Weights of a small GPT-style language model, trained from scratch on English Wikipedia.
Architecture: RMSNorm before each block, rotary positions, biases on query, key and value, tied embeddings.
MLP neurons of a small language model. Each row is named by its layer, matrix (gate and up: input weights; down: output weights) and neuron, and shows model dimensions 96-287. Each number is 128 + 32 x the weight over its row's rms, rounded and kept within 0 to 255. Numbers have three digits each. A neuron's up and down rows have the sign that makes its largest values positive.
Before each neuron's rows, "fires before" lists the tokens most often just after its 100 highest values on Wikipedia text that the model never trained on.

fires before: "\n", "\n\n"
L2.gate520:107137132082102138162112130121122127125081125125147165076075177131118115150157152150126147137104125093139176092131164111104109154090086107106143113092115071103135147056091180106086185061126140183108097170180139125108120178152086106157144171125176132117134167135087134130181151139170110078117104148092070057121106094131071115136140103115163177152099170089144072120086152119115083187083164156149164081121175091138094155079145129101092099107189154123089123099102132091123128173150140196133145091144102122152110092164119159053121169153113192127158152073156113136110148122102100152
L2.up520:164151112090150135141152200105157136151126059078118104143135183199138173143111119109083120104166182084088095184076133100113120156106134120155163136087146094162079201101079177119192111119164134098112168136109175049089118165081117020183174109150123162109158181166091167104101121144130109136122091159165140112069099152086096087163123119139161108167117133165157118188097135178158181142065165121114113022120116121092181087084126165098119161171120149099130123114108094100154141091080144158108118071119096063133136165146125080115140118120109163152124085135129155115083171133128099112
L2.down520:127191155097156143115152125142118141102116105125138140086044111123164111154136117139118108164095123126064218113113135109108144189152098164137144168094142129141139102097122201162167098152132130114142139137175123083144117150123155095154136150139073113127156170111107150180171135124091148141119096124101093135130112109070072122125113119114158090120148094149169078128168138093186145186124121115117081092119103140083127139110123108078104129091156139083089109142103142135079109200110148169110109078153093091131128103196136119064245136119140149123141082153125084076113143143142070159

fires before: ". ", "==", "of ", "===", "a ", "."
L2.gate119:103138125157094100069093184158177115150138177149148097118126168110145118056211112144073159117140105166127088147160100148125192144145138143094111165162143133139147087070132106047095106107100176122091156177175129057139165123096101171133084167137063079156146111170108113133134187124071111143145151169178136111149092159144102087121155160072126190143097124121118115176162088090095142117155108094081116125150158067147094194131069121107139150077105142180125110092151102186146158197112103158135143155153121145144127117157160092149112158184156091074100104158109133194166112094199134082
L2.up119:126139109145151153194099085146117097161109170163063138131122171152165161144114137096125128152114186152082077097136167111093113154210168167110129138130120103180171136137178099082108137147143133147143152148134134125127196087070119127117116074149122137134200128154066065123176149112080081138143118089152088039056139144152160117129092143136176059114177176149166176105147131126150130144136121114161100179131131094154152096120177118113149119137124098168179090130107108083144114088171164088072122131172124161172052130144178086141201162120091156130077113115073109037160134141119122094
L2.down119:173179031131147129146123107137108124165122188120076098115103151184162172123168140136090124126089105124164142131122051120141110139156156170148122115064089081115167146093129087150099162097081089132146139136056142127190186119098095127096097106109081126088145144124168148129163164080098068131147140131138156111135151130111051094153078138145150129122123059108165088108078089172155130134130098064101074085072172076057126164154123070096127102148130131099142131104120135086120103142109091134025155071140100152117081123089087139161173119187111094110140144092075153096078105113140147122

fires before: "- ", "/ ", "|", "| "
L2.gate188:157191161115201130152169136108144144116136126128085102107057152106114112127138189104116160123119203129126129057145161081052106134116072107133064144130147125117107149139099152156195141162139179139114088141073165127082077134136086188117137144148104157162139112171158151143144168089105079109145102148126122144120153105166182141227140117116103127122098199117103122135138110136123119119119149107105153147124114115113152139137166112096123140149121092080146126123134156101158150089120079171073115142108148122035104181106142165175092143104157080121108132089153168198122144087130122140
L2.up188:124092101144145096117145134075100085161071149134117147133075128140131107092118107154168121145112042108124158141103134116098130107100141118095126130068155149140154150174111153168076070159129193117110093129139122183140094078124111107115162136124192097151160121125107154170166194129045124220127100119234059137129122160104126060149127161138113104124078134092095149155153112113152145098111118158125156134094145086097078139130177109113117158161151125095132199138099104106186110169139149108071155187128159104125107122129125114144112128121149131138123145141096136141157141130204147094
L2.down188:142114104155169101152129106114085120142113162123137123162135141136115132142079161075167158126112065136175171146134125145077121114110143096106136121129143132088106160183102114064091194104130135042177098132126098166135058169134159079104160163168111134112126084167110156189111177137095088160141123151180120097090063108095159092087156160149121141178097124132123144152131129096079089136086091170136108121132119098124114141140158150111135155183139157130091200195110116196087147186113113135053105169117091090152124097054146090115164074130131098108110117159119125125150095126171139136

fires before: "| ", "|", "."
L2.gate61:111130102139091161131101139139106117090154037087117173141120073098102107120111163159144154143118084163088125125150121120140137188163061183127122095120130091076105146115090131099028153116141152097136122163140110159119085168065101139165152097138142116117134158108146111146179127131146120141105106084124117128097134131140094188149148137131056134126082098128147023163136135181090131139125141094165120160173098087122147146141106099135141124128125116094127085097098156123157136135141078086124097083156122113145123170129101156095130118128158107087100068165158115197130159152162157093
L2.up61:117146073131144136125152087053095094164142110107137137134143085195097122159141193179107157166137067151148081133139118138146068156083112145150095086154171155118071196117153149112092155128118076111152139129074095167119098151097148109132151132129149106190109101120151157161098085132171126113084135187192147130108127101102137121150156115135133110158128160149183119146134158169185155143182100110131130116135098108117171178129147124105177121109128141147135136087129125157157099064135156078154091147188160166132108172128127136130143152154169126160065038118135153099168124163157113119
L2.down61:119128127101117156178133080096166144162101079165102079151115077138175135123122132096136148111119063127178037175164112167110090137066147111130119173161132135166066081118156183169094186094139147144133160111171112146105124132169143083113119100108144080138191145108175191124160152053132109146154155128099166144107182132144133105172132142132096102095130157102156112110165091128156101178112164123138124191159142185123113125096106117152179144103111157116127115072164098093137171099156107117130105162111116132108099126126107051140229128135147117136144073149176066103154103134110131156

fires before: "| ", "==", "|", "″"
L2.gate373:108102189128142088113080146163146164151095113126151143102143151173137178101146075180132151142099095105153160158191166174104159167167122171116156185132166063122118109113130097123120067164132130118116112110134135157154147167119168144183118141125100162126200139118114084145160160065135144168101152105102080075094142245126090110104136147112144178136141158141190141077166171173177167141097096086109146139147148144099089075067071155155124138140124129133120104141141155116030086096143158093149158091171058140167087131120091082148154142137111124153146130168201164117120108155087146162
L2.up373:150140111120119161179168085155141201112140139101118124177163128102159112163109139132123092132083161108026148163095134117099060140172204112160145138104053195166169107120143118122185173115116157230080122132201130197151141087089090129115118060127111072148116147104097109094136093140065091146140173182089120126134155154076200130060088116137146085123135120117086117111152149162147096108113147182149134157140155084160166162187090091113136128173081111097192131129089095153149144127137148110121151217114201073168133149110122108129107132104076078158109114148169090147077087156185064131
L2.down373:103136131118111125101086137167148120191158156139091108131131155065094150107092133177057184148123099085164086181125173131058078142076162138084139148198144106082171079120092117086061148100118118111073148155134124131136115176112147114133175144120138186114143144155136179116158122064150110123128122109140093083118122169105109099154140140116139119113123076169159134175135127121154088114131116165100181172095109163150125079094101170074129100102178146127079177189039143075108065129093179120109095102101088184100160126116136082104136112162138103184102162107107102147163137174137183104

fires before: "s ", "\n", "| ", "\n\n"
L2.gate363:142153080050108076080135146107152147108138104218138116150159176143052183160166122107123176145107104151098117186132163107146121121117175153121116078091141119129127130120133134149161120130100111185128115171146042147137133112074149144138110119119144193141100120135131167121130153111168093097133109113082020121135137115195116127183074116093155073117145110128089099106095118147161079133130115124118092155159174097152123040125135152103129132176117172083115118144150129111166104071115115155104094096138152080145124138172143131156115140153103145100137147092116121139102163173111128120
L2.up363:176114121138133166135188156152104107124151064155169121141097165099153178115106102072076154138138081088135123147109106126125134117162170113095124105098115197127102099069061139117170093076100112110176142124070136093084137156086126070156160067131082123087124113116158192034170138098113112115143114130162101143108147164128147117136103097090137124085108149145078086128167073167201134151125133127117115156114197130174116193108152142142208127105112098170074091108099118144122140134139119125109159137158083151125095119093124174062121099111131084122126173097100142134120164106128103108
L2.down363:134149136126061173144090125143188055156096159090151113159107138083084133136062080144107152125097193099121121130081126128096100163140090118091202070076140135150117093100133148132144160073132150111114108133125205118176143093178160117124138152094077152094135142120167163087134111142145102130154132116175135106148108098110197102133149147122088126159140152144105130109119132134089096060173137122092098144072107143137065179137173175106096145183143070155128060098118167073118199077133109078111135132123169092148160146175104132118066091075102158072132128192067116119140129128113123136

fires before: "s ", "ra"
L2.gate555:103127143080120113153150114169117122149130174106187118144151110168130096127163105115134079119104151156149151133147115174141109108205106138090133039142128092162123160107180139127145154101168125112159108170132151109138124147114118099147131152134155146114101114107175141090159146090084151140123153052123135160159109121111130143195104122146131140140145134154155137156060120076133161092130187068097146147147139128049123152132110126128113157101157180094165131113232129153099157222158135139092178124104150125146120132081135157189148085121125101094166134120087138158075151110134110126
L2.up555:164143113096154170116132120163142136078147143142114043128114114085156154127130125107164148153105045154127146141166149127103124077128147164158153119138141138101144119143105160086197131143116175096102105125118163121144124099100097104116188099120110078100086090138112154152075125161150156143129112104105144158177241150084189099112115069114141120153162170127151163109135134175154162127112131108105121175087130100125144149088080166094112136071122100100088074149191108100163167179091079136162143148145131048120178114112125154188129076104149119162173166174145077124132149136122139111
L2.down555:098103088165100116158092077175166124161109103101073095160129094094127144182109127129116129146143127120175094156140065087161117125098130094186128113078119078097141145164061120074202116182103178107141107127161138068158070097081108106107146137170141130094116085125095140139133157117088105169102118141131155129160143117112174107129085088097108048115100132110137143135093118135110168149062194135100106115188082121125172117057116113167143144125124061144098087140114158133200116144125103110132107105126102063111170149087095120134133164142163110137140138173126132112120136154142115136

fires before: ".", ",", "may", "20 ", "dor"
L2.gate534:053149137111117139111127120162165129130029166148124206123057129178118127183138117137116170115127115117104076127084072171140128123144071170142159159138126077093135129169128114113149132223118143161231123103125138140168138101133122129114076098095136094116091151147149057150087196124088162167084151133098068138148090165175138190147154148107169115167110185085116097124141115138103124143095126115129139137158145133156099140132110108086062129187093140186142118107098137111138149158141112136169187137146127127128180190185133112111094104122161134130159141114101159147157091069098143126
L2.up534:136103122162096122086195128124115139134087107114102173164163137154179126123139125087144137099121136136097100117117148168128122117113172094108111100119129161136142088083162111133170171114082186116182129154169146145117143127219106131170185115068127112171095134163080147137101126124153128111062135154112114131139112123189097114160091129100123110133070124060127109090165140102092118111115148085018164131098139112114137118136173144123156083180149110093089130199113138127175137126139120152134144157190117128119156139149101130131148138094096145086123112156096118102109116075142112170
L2.down534:097157077091083088037134141106125123141088095141118146112122127174168127184171139075084140130166102136086062130073129178101137110142118077134134153140160092132117119134095137155149140138073140140197119105192112142120174117176169129175096182149115077181145156174115117141125162136132131174066155162125098162129119091149086164156122133142149126121116144104123134056113167075103180090118139134124127132076167132165160065184129165097093171114140104125066090095129133154155150181176137192149125110156087075176146125127160133100206129081147144112092107167097092106088137129118104132

fires before: "\n", "| ", "; ", "200"
L2.gate512:138140094085156128189084086136140116093153131116126156072171123139082110106165098162091100103133161189103072146121188109085104133137132151110162140131162053154116080072130243080118156116073109112097164047135135176164112141161135151203108136174134181142129134173112158107166052128108104200078182133046198170072125116105113108166140142137179111090056094153118090142119163163106192115123123101099193079199120135112122104128158203132109108135091182112164155116120126134123164147101119098135171157121157053126143133155100121124127142116109134168122126129145128152135098150138175208
L2.up512:129030125122146077138156159101116148131141140112133126144176090161160100183105164157108113093102126137136129092178175137117140165107080092190123131079093037162140204088158140126147129101102099069145140147121160133125109147095094108139112157083102140155064140188087145085138111135064142163118122215161120163162155107128134130173142084156146141137088078116164067090079101088119141158116136135100206088103102152063123150114085097102092151082136121077147163119131105142118160103073104158085138131085201146128118121141148182101122133085191105131125160165123131157176132138120164143
L2.down512:144133127133157119103181123114117097111134171079109076107112105100161135150120077111073130116090159174152154092171127178121136105174111110065165084088047124132160100134112096114150120149155138081109091135132155133163129144169109122188120087126061100126111111195106126146121134174146149145141118122071175159186093157095132116101126113148119096158099081137192131052094182119154138140163099137112172142123126111133129241128192088162145152179120162131117087145100128161113131176068089070127117080103127113143099175147121150152110118075144101103134105169136178128145139134130148194

fires before: "; ", ", ", "–", ". ", "-", "\n"
L2.gate490:167228160150125084140084157157124134160094131124146187096099108146140163035069098153102115111121160082076077175139095148109163063125125121103136081105103129144160164143148091139122090086170127111098139123186078061102140145180142094096117169167046192098145184162062162156122137128090085142159124092125110134091112192127088144142140130112154080106065168139098172114140210117126130138126140124111135146124146188122117089100110152166127125122111168137084099144091167103137109113172104112066160105096139159117095124110088090128121050149099118093101165105076100093118129089142086120
L2.up490:102175177139153185137122137153137151069105092088139150114111164098137134177105098128110179114061160107064157115163171097133109067159096151079151168104091149094146114134168145083108135071122229095135154134120146101141192072182142117156059084109136116139138132127090151100116080122072152079121175110142129200134097101120118131133120168095106214106096151179148141071152141176133134136095068105159091113125097087134049194100119097156099086132103067114137178082117092110116157102105115083115108145110153182131145116114169171115112106128157122145109104144129101085160140135172144123
L2.down490:131148134142146094122119131175118165153117108117119116134104152061091130166122149162083188155066111136088213188159127088159098136123136117068122180076169103091143131111119100085129150144131129088141155126109113152127105102122080094183097112146139108146077119046113122132074136138157135122123125090112111156127057109091143161103134125129091078120222124100169108092135157121189180130151119126235100150103101141136068150140095158127083137111092124122191150089128165101082110173149052093126095068123105149102165145189167162169136062133086171143086119147123134096099134162145131119

fires before: "\n", "\n\n", "Title "
L2.gate97:088102157066141148162071126139192082191141118105133143102167137143107156131113090092143084187085156092085145105136178118145188115129198120154062093112146130102123114115115160162139136174095087126105160123110072124159122166102141124104113156170108146189135135069098095140112101112126125161115133202120138136199162128175165183116081199120132139144075169214111114097154162145193136135080090141178120120148137096104162174155071131100118097179160106136133123099083076176188112121051110144089177189096074148129017099099163123144116154152169090102113236144166056162118127046153158134
L2.up97:124096112165090131114173108139183078091109144135164087142155160111142135157056143167098092133116131143141167138115143080092144130101173138163127161145117128164157131092091105123130100087123174119104129151099121108150125147120192122118126081080109159081179116189113176126164146154113180084091109131113054098095101141126074136185154110131142203104142087162111190159177103083127144045169072099083137072140100159152145166128118086109208109144131124162066179157115106140136073105107127082136145080131102135138113162109107112173139054119106165172147145126154133071133118158091100108
L2.down97:137152109096137137146149088178086146120125105144157132123144113124179119126087088128068091099108131143099146136123071170136121136165148100140127151124073096166159152096109167152155137126077127094105104085192140209148127137125128108105196140099176139109128106168157140086096152117076109090169091147148148161065137108141093083122172155143095099102168118141131123133143090076144099108122098081070139138113089167131065181138138165139107190244108087138115108119152115152114170174123157142148120113142158103161201092195121129134144120135088084104144138105088116145128141154160082104

fires before: "by ", "to ", "in ", "on ", "from ", "for "
L2.gate152:130146094069162090155129096066066172106121097114137124120103149145137130082119111123156220107063133066172148125131132137111090060136142151198137122142150146113146134150184193123037158179100171162141122196156150154143076162104140165129124106111093117148098191095169115080098163135129107119103105155128144152059130119119119189133143106159116145107193114107088165102119116104118089124105146161119154160118121143142126171120143129155124097126154109121199133142098109052186145150129095107126102092178179104161124124160081153108122190173156102107160137161136075090167151137163142151
L2.up152:137203128127194090114193118165083144148119164095165105142090095147062162121135174155160116120128092088174144104090106170173085125172154130153153139131115140137105123126108147144125141180110077105117081133152103099113141105107158172103090119085046170086120123176175089130183152115108120098089106139157111146119101119114152150158091128105111146148182131243167105170091127122141142114126102143171174085172142113114172100156118128096052106153167125123148134098077096147126135165080114115092121086122131120159123107137112167130163099148030134135068169143090160135117113161078135175
L2.down152:131180122134210134194111156100070102087156133128141177123116118165134115176138136162131117104129139111115074174149073188175061088209120101083156155105211167159120136166157146094111131145102143147133106169159167164112092134141143129130138129147083123109141072121079137106138092142097096072075088154112141121100149115149149157082065173131116139098177156125121115132213098164113136188079107144166169098116163149109138120103086109146144185177112138133138134139081114158124134195100141157123196104104158117168119114158113094112253163123076054130128156122144144104150085153110137124

fires before: "| ", "D", "|", "- "
L2.gate570:130127142115117120152143097106115104145165155094168080150204048104081107061164103131150090116077104127070146158090155094133173146100155125145140052147167128121111209161142144154114089080119149102178136065141172135122182089127137206140123104138117187110147074123142119095140144136057163164168107119107106178150100141102149138197162146140118118140112132088115118130102153195136152173123117080150152163201162140141207164136127145131132169169135110175089152148132046092169117112171102112082141137103165154101129121131116143114105130146133143141142135133152147108120127139124121152
L2.up570:140142143095133112099149174094135164146127183116089137201102128121118156094141122121069110205121110106157065074128175153123140154166119207111120111129140181150122140168152144151097106107175133146164126115143110114155135046163151188151069109136180163139174084086120116126116117155111072122165141120090123137086144126117130134133160134126094147110120155135097125165095129123127143177146134132106127099092145134140180121104089104116141096149152100134127137122127140102088108167123178114161159122113144073145112086133162077133053156155116140099103119143174148103157116069133128074
L2.down570:134114078183117124137071152122159101108140129136172136169118186097104194134130155154098134142141080140144082089156144123097124109115128157147112107162116132130178106135164173147124168125138178126112140100061097102165158139168126146128131168105091132129145133098118140112072150100176190114081140105074114127098085092145136136135109168134163134168103097167083174127141137103129106156116115158157178124071123105149128162105158156117144055086175091133131084127104142168129118170146133147151096089161120150153123153183104079145082115196151160106141094137101117106132148149178117098

fires before: "| ", "The ", "- ", "He ", "==", "In "
L2.gate368:121128092125085154135148122114153109198170160102080096163138106158184117108104201066151063164136145129150120100133203071145126098121098104104138106116073085198163165137159122166152120129105146094117096118126121144091115108178176114079108124079114182092168143134159128116210158111091112144138189127158138153124092172109112161131145130120124085104078111122107144113113113116139114108115096098107138125093153141105170121111152171117098134076193121173113079187112144085164132113124122130116124091093159087112123146132119099134107164145133122103115145161145122143116103156078160087
L2.up368:100103139113088105134137134133125071143152118114141108110112133164187091115075129166175145203161191098104100091145153073189135095153121102161135148142083143155140156109153146163159172142141124133139120085101157169113128129127119119129222094117076123159159088099234124145109156155106095164111123107090108097133135173121125159162152143141112150150141122087138157109124126095145137084149102138078109164089107089137172128107091157111108076127167134208096074145162115125139101131098158138074139079133096149142180160129095177099080120134154177151134131156159128095131162141087108120
L2.down368:137065144121094103112145128130085090169146099122104090126099186149127068105107113145145170145148134174094096159142118093189134122135094080149152110126107136132120134106104154183154106098144141109143133097133129139121090107119159074138220099113132140144176133092183123130110174110108097168066109096108116070127134160118121169155109132133128120153134120103123129152110143114149123125141135161110111160100117090122151146125116163112088069125175132170100130086118111102108134123089155154073136105150123122109180151143092152128255092127136140135137125146102141120156178150085140131

fires before: ",", ".", "% ", "0", "0 "
L2.gate481:128150087154128138126088077089131158133077068064104167143082078163160108118133135188106146070124141177116137120139137097149084121148099151108129121126180131104115118167066120128088100101146096192196069159070137127168075123141127104153136090158111124142131138120087116175082168091129131089159092100165124216169117192158118153085155152139073129133143111133118113131124094133101126031094140124142092176166179115184144156163154106101152076139104104129111088095117189134108139127155140130133069119139130171129184160103141108100139099116170141044099095130155149142138187182153131130
L2.up481:150090176091161143072088087126178102167124153148133161148096138154093115126175142117163096118113116088096138111140145152147094151039068098092080102123172143108186162148116150042128156130069089123114034121115103115125137124148142134086143163097123081082074136106105067156113171040113101098131177145053117098129165099148131104090142092135124033190153142100145132173102135149119131174121100154176187140129139115168074132093136097147133168123137129084128126129108121119147066157109064149138129107138105123197167157100154136167133139132156114124127152143134109159129133068122154113
L2.down481:140101148087119101118102084183080161083137144137122084136146124136120147136150131111126093122145125077177123161159158142184148096136162096108094131114096174174146172153106174088151140110102186189108152140021088089126089137170145118122138147119087095166101076120159103171137121092120163097199141103077104133123088141071132181075105114129157111135131096152208101142151086143094148132084154176169123158137156060076133108113098078120111136122088114143125114088137195155116086152125119139178160163168109109102167112181097147161161172145133104109125114147050118087148151170094114107

fires before: "s "
L2.gate274:109093111085136101208137115107127133156127039150147156164133167112134102131161067072191070096075136147192082144100083091156066121138155205100126132136157120114126145210148159146167153145146251180151115149129175102076114134169149102131162114185109122059182157097089184136149141131144109130119090144167099112116083118162106107097144119065145117138204122117074133127180113123143086114111138162144164100143119058096153159134150128105104104165138149113087117170119122158128130148134135125092095125118174118135092124093134087095116111138092116108120145134142179143080123153090058103
L2.up274:149081107131094169085105166156140100111099099141104139130147147197075130177062156129158087086104149104109140171123126130106156078082144098144179071185125147166081148173145167143093131161143141097107145119153111118108101093151177149145080107093082157074126111115124166157134108034066078077163115120182116149114136148097099121115114083085136131104149204114152079153098120125138101138118119137152168162078137146146176085081133114092150136109137170123121125133103172147108108129126101071080134135167199064169108085097145146098155168125120070127106080123109147170129170157138119108
L2.down274:197133112102084109192081078136192089163167062132124082118134096111099129188165163116160097133135145115115099140175128148121119124139092177151122091162142068079125087115159183186250078086156164094128106153150147117137070163125157158107185150092112133149186128056077080141106168102122077076094123156170126141125150165069167167087128072151115143091138159163124126149111103104162162142121140105165125159144117167096131106147092133086123116123110170136148116185145100144153102076129092115053109115141076112112156143084099170129026115100128171132104112140103081171178203099132165132

fires before: ", ", ". ", "is ", "in ", "(", "was "
L2.gate639:101138143111158135159107076145186172141139167108147112141150106185150074138150133141084132098117115095058166135111176143136195082107095091155139127112101133122071186161161089098159114091124095151125176139141069119104138178149124124103131115111116148106155106144112067110148115167115152105130128113132119160081124114069128141140179115113164130192132120126143171177098152101148099166151090081133140067214087134130126127110088098104124163158168132148149195063177135163149105147143200163164103114056121129110110121141123162118061184082132180155111094186116122106117171141047194093
L2.up639:116117148121106129144101076173154127182141154124127052117188133115074099191137075143146143157128112057044172132138181078047096075081075128129081074137098106149134159142128117134210142093168096118086160125093060168086179167140112110125141158150055178116170085119105101113157109144170156085153130151149158132141112121111132138160100095095148147140117172072153193144115122081146124174121103120125149090144110072111123145117105096124143109161152070119129145097158144154172129147139179157149062160133152179065146139123129141125113155116142149085148115145124115108144139087053145109
L2.down639:084089076117121147074116096155170083156122165098101135118126116055072144120076091098140072185140145089120159076135141131160089151099113137132103111112119109188144133106135144110106162082166105129131133167110176112145138182198164129161153149133116148130147129143074166109131082135099127100109085144092123075155090100165134099138137084143128155105099143153174094129147126115132140147175150115112122187135113122146083138117158183173151161116158082043137096141074104150062168144154050142097130128148165093105171152129166168110171149139135122173140160176138127167123075115165140080

fires before: ". ", ",", ".", "art", "-"
L2.gate301:156147059157123108096147109132087187076153152118063136160101111125162149108163090133164109214085053144147122104164037147052152147186128143060078185163146182130135136127122179136067142109116111100130099142133186138116117148076120116151114115104131130165121179118161152112106133120098171135134147107066171152111145130144126164165172138126146201160126170104143095111139154094137142185063066147144091112128122091181106158147153062120096112079164114168110108166127155166091125093118105138141155152171154160128159113154128182150143145112156171140106147088075141110182088156144160147
L2.up301:070230108123152144112093115153102118064097147131121120098086130108146124153145128087138153120129129097166131157138135154205119117117104116168115116115096139158154127110144114076136115170144134134147145127161148110177100154120095157123140055159143086105139128099131148185179145152146150110171126098158112123084147116102101121170104143117116146123166101088112098182109186109123130118083174185143159118132127055114089172169155110157160086161133105165100145133133118159101149093134162188086162085144087083144110112108132190183097122119136150183122124127122172114136096134095156130
L2.down301:114113150108170146089120094149137106140080163151167093162132103145156134112119090119153121124114081106168157121187123153120139093152126157119119100165173128165144060116188139083129172130133176142156119087133152116094072156094105132063141134144133147178147189119140099102202156095158121123085124110174095137136152107120085106184087186163159124135116132102134139173154147179106152118144091138084127115061164101101124192122081118137160120125121083135147151137097197148121152116134153114155149125112129122124173074189153168151197096112108115170129158182140114098091203167144147090

fires before: "\n", "\n\n"
L2.gate270:119107124118143072111091128108104104164157121160096161110154077153161142089187150096093151126157164101059144135101158147114191153070145107129146122177143121133176147160147064124080155127063150161134125144151111117091166113094138132138197147117096152171205177202119213107152152155151112126124110103129112136187101143123149097145144133153145103129142115165110165169171100157139154129072189122088128119116124154121161135125086147079116153187195179170104117117108072122111100130121184211140085096191089109140090127171110133147111107119141194145099113188101127110121137133059113148
L2.up270:115140101077121088126157190148062101137152105159122208072122142138084144097051140118117089115138167159088128103132131120138122112118163143118174125091119120133138157117083083096116099145175186098109123210150119163103109121114090086147156108141109161045112108130145133087142140131146181123110117098125079092153085112136151126174173147117143178125065129195119155155118103117118118101130135098109188164096110080120162150124078146132136119133155166178147082102117125140116124167079146152121147053114083145095120189133113125109157156163097154114095125163061114118145145104125098139
L2.down270:158133127150092090176076152104094129137140109098134155099153136133111182109104102176141158111113181104114097074082086124123152107109087175103136155121113179153145167162137136125135130158100195125102114188148138202110129083082112123169147138102113115097153176146155192122116135162171146088080143132193089116152103166113165141150201100088070121106156122184112139129125113173190126103084125126186122155086135160149190121150142203135116145081110112138124122095092134162129076136152091142130122137120076147082073156114155132094177164204196158145137199138154133152132130137123091132

fires before: ", ", ". ", ".", ")", "\n    "
L2.gate525:139177082096117145122133125130061093134141158122206101145130115143156121160101121151037119181106147077107219071099165112090122165111130134104153143156096090144093113101098141128128080101122095055137072194137113141185090150068092077141115109131135182116149117122134187092132169180108109139146098091182171170126116139177113122166146157091140147128127118126146159108137108178112161154134102193131166129128138173133165130143146143079089185159126115138131131128155126125132138094134127150095202117089145167105137169136090117124119123100124119177099096162116088123098133129120136132
L2.up525:128159138164163127127149129144180128112123106107082108153084151170103172216150110153098093129182118063119117143084147077103148125130184107134162138160121157186171096144083180093130160120106211141077065136113102087133089174123138101111137101091148109133133109109068123143109118113151134138101130168178187119220114128116175076146144088090079124095108071111129155120140053135132083139083132122193073160167142104118142159119154090090107121117143124162110052146142098105063160131105134094089186108118129091125192105083085121087169139189081186140156131188152083106144149134121119120
L2.down525:092117182237136093116150106112146150132134151171147142079168124080167174153137128118164018102122161116147085110172124108111128097079151177144116142109129165118082158127153084154197114106100108161114131118114114138089118119087138173084145162146142119145099150102050179069098112137142174153174168168077108132200146090155142119128099123101150122153130129179134132159139197156133131100101076125162152114117105136123094156089199145119136144099088149195105086193108099100085149191112051128158142128096114111150114095134108111141127104105160132146048109110118152132135106150125076044

fires before: "\n", "\n\n"
L2.gate593:119142160146167164174071111123124124133104091154134186069098114182125140168134136151183095096140101107128132166181160103063131105154119152094113189076159057177089141093114124187101077092101130094115155157143107114090124113121154194113166146167125153108107107161206161165152152121109199066094112087127125085132097113142147118184160088110117105104101121102027176123099065136187132104058103127144154174139101162124151101121154115144107135161124132140081100087120110136106106150144126098141076090134132095206101133118153153114192192139079110095126074030132161153156182137053134111
L2.up593:150113092128135150109136080114112111133189104112227145121052129105166130151175167163107095098115113091101143067160093097135119143121190094151093193141088100170130150171096071095164107104109131093090122152150045163119087129086132132136134128095107143124066124089171162083127139088097135129167161149169200094124104106069187127147213103141112126107087128134106102183113157110143177128104172142124126111109184188116116131100098068184137132125187083130082204139069107171122070134092124099135052099095107160167142134062080121108117086148188153167140153122082155174191129135155123115
L2.down593:137141121140084100129168083101139078122131139128097116113142142112188135162169109136121150087098139152128137136130148124119116155135167124141139072137099137086110143102116191132102148147088136110185135156116164071125134109038104082129177095053177114159146151129120116102168113148116029154146091146156130102153083141158128143094131130126138132170116101107169132106157130138084120115138106142121110093090152111127077156053153116147144101140079147087142104120135097080165212154062150038167132082131187158119134180154148135151179039151110180142150111144065163103114127075145094076

fires before: "that ", "to ", "it ", "the ", "a ", "in "
L2.gate342:051164132096179091114180178103107121068092152082125092089094154125168106147090149191148130085136176148168044116138084092131165124057175133113123115115083108105172101117141138139163156102088080105126133133169154111208168203095117191111124107177129128104156147184162115091159108156139095096115135117091074142143170104133160111095080125157118118129182171095149181136127155059161130145111103116168115082089148064117098051116139147126171101193103126145118122139166124153106117135155061188198152140110166114151139125127110127147084103142138189110102179133135126165131147138157138162
L2.up342:118124107110133089098113184099160115142176126058123186165110116147112194129142118126122118141141166128144117104133132161142150167111152140106162094134138142046165206149120220137142104190080115082095137098117107168155193089126119150068104100104093104126112125112163116137043158126067106192113139115100043101139165146170127125183156158124130106070171154192174143131169132126173130145092093121133168155137175119162107116092136168132135074154105095137141107107110098125135114108059086129169154084120111185155136096167170115115159112158131124145123107111125086149140115108057104168
L2.down342:060114132118135130162149141123146133152127133147115142131150111167157168134165116094133107119123158090172126093181123138153180143136107077064112077145135073141178203074163211074135132120089091078140169073166168111105196119074129097097120124162062069070141093169122109061090131140109101127129102164155150116124093133138186124125153140169189154120061212158169202086159112138168154124115115066154138113153114131127124121170092143203132103106109051136139069104116145122121129163141125135180147099091146177159092121118147109143059132183082144160129111105078165117135161112154158102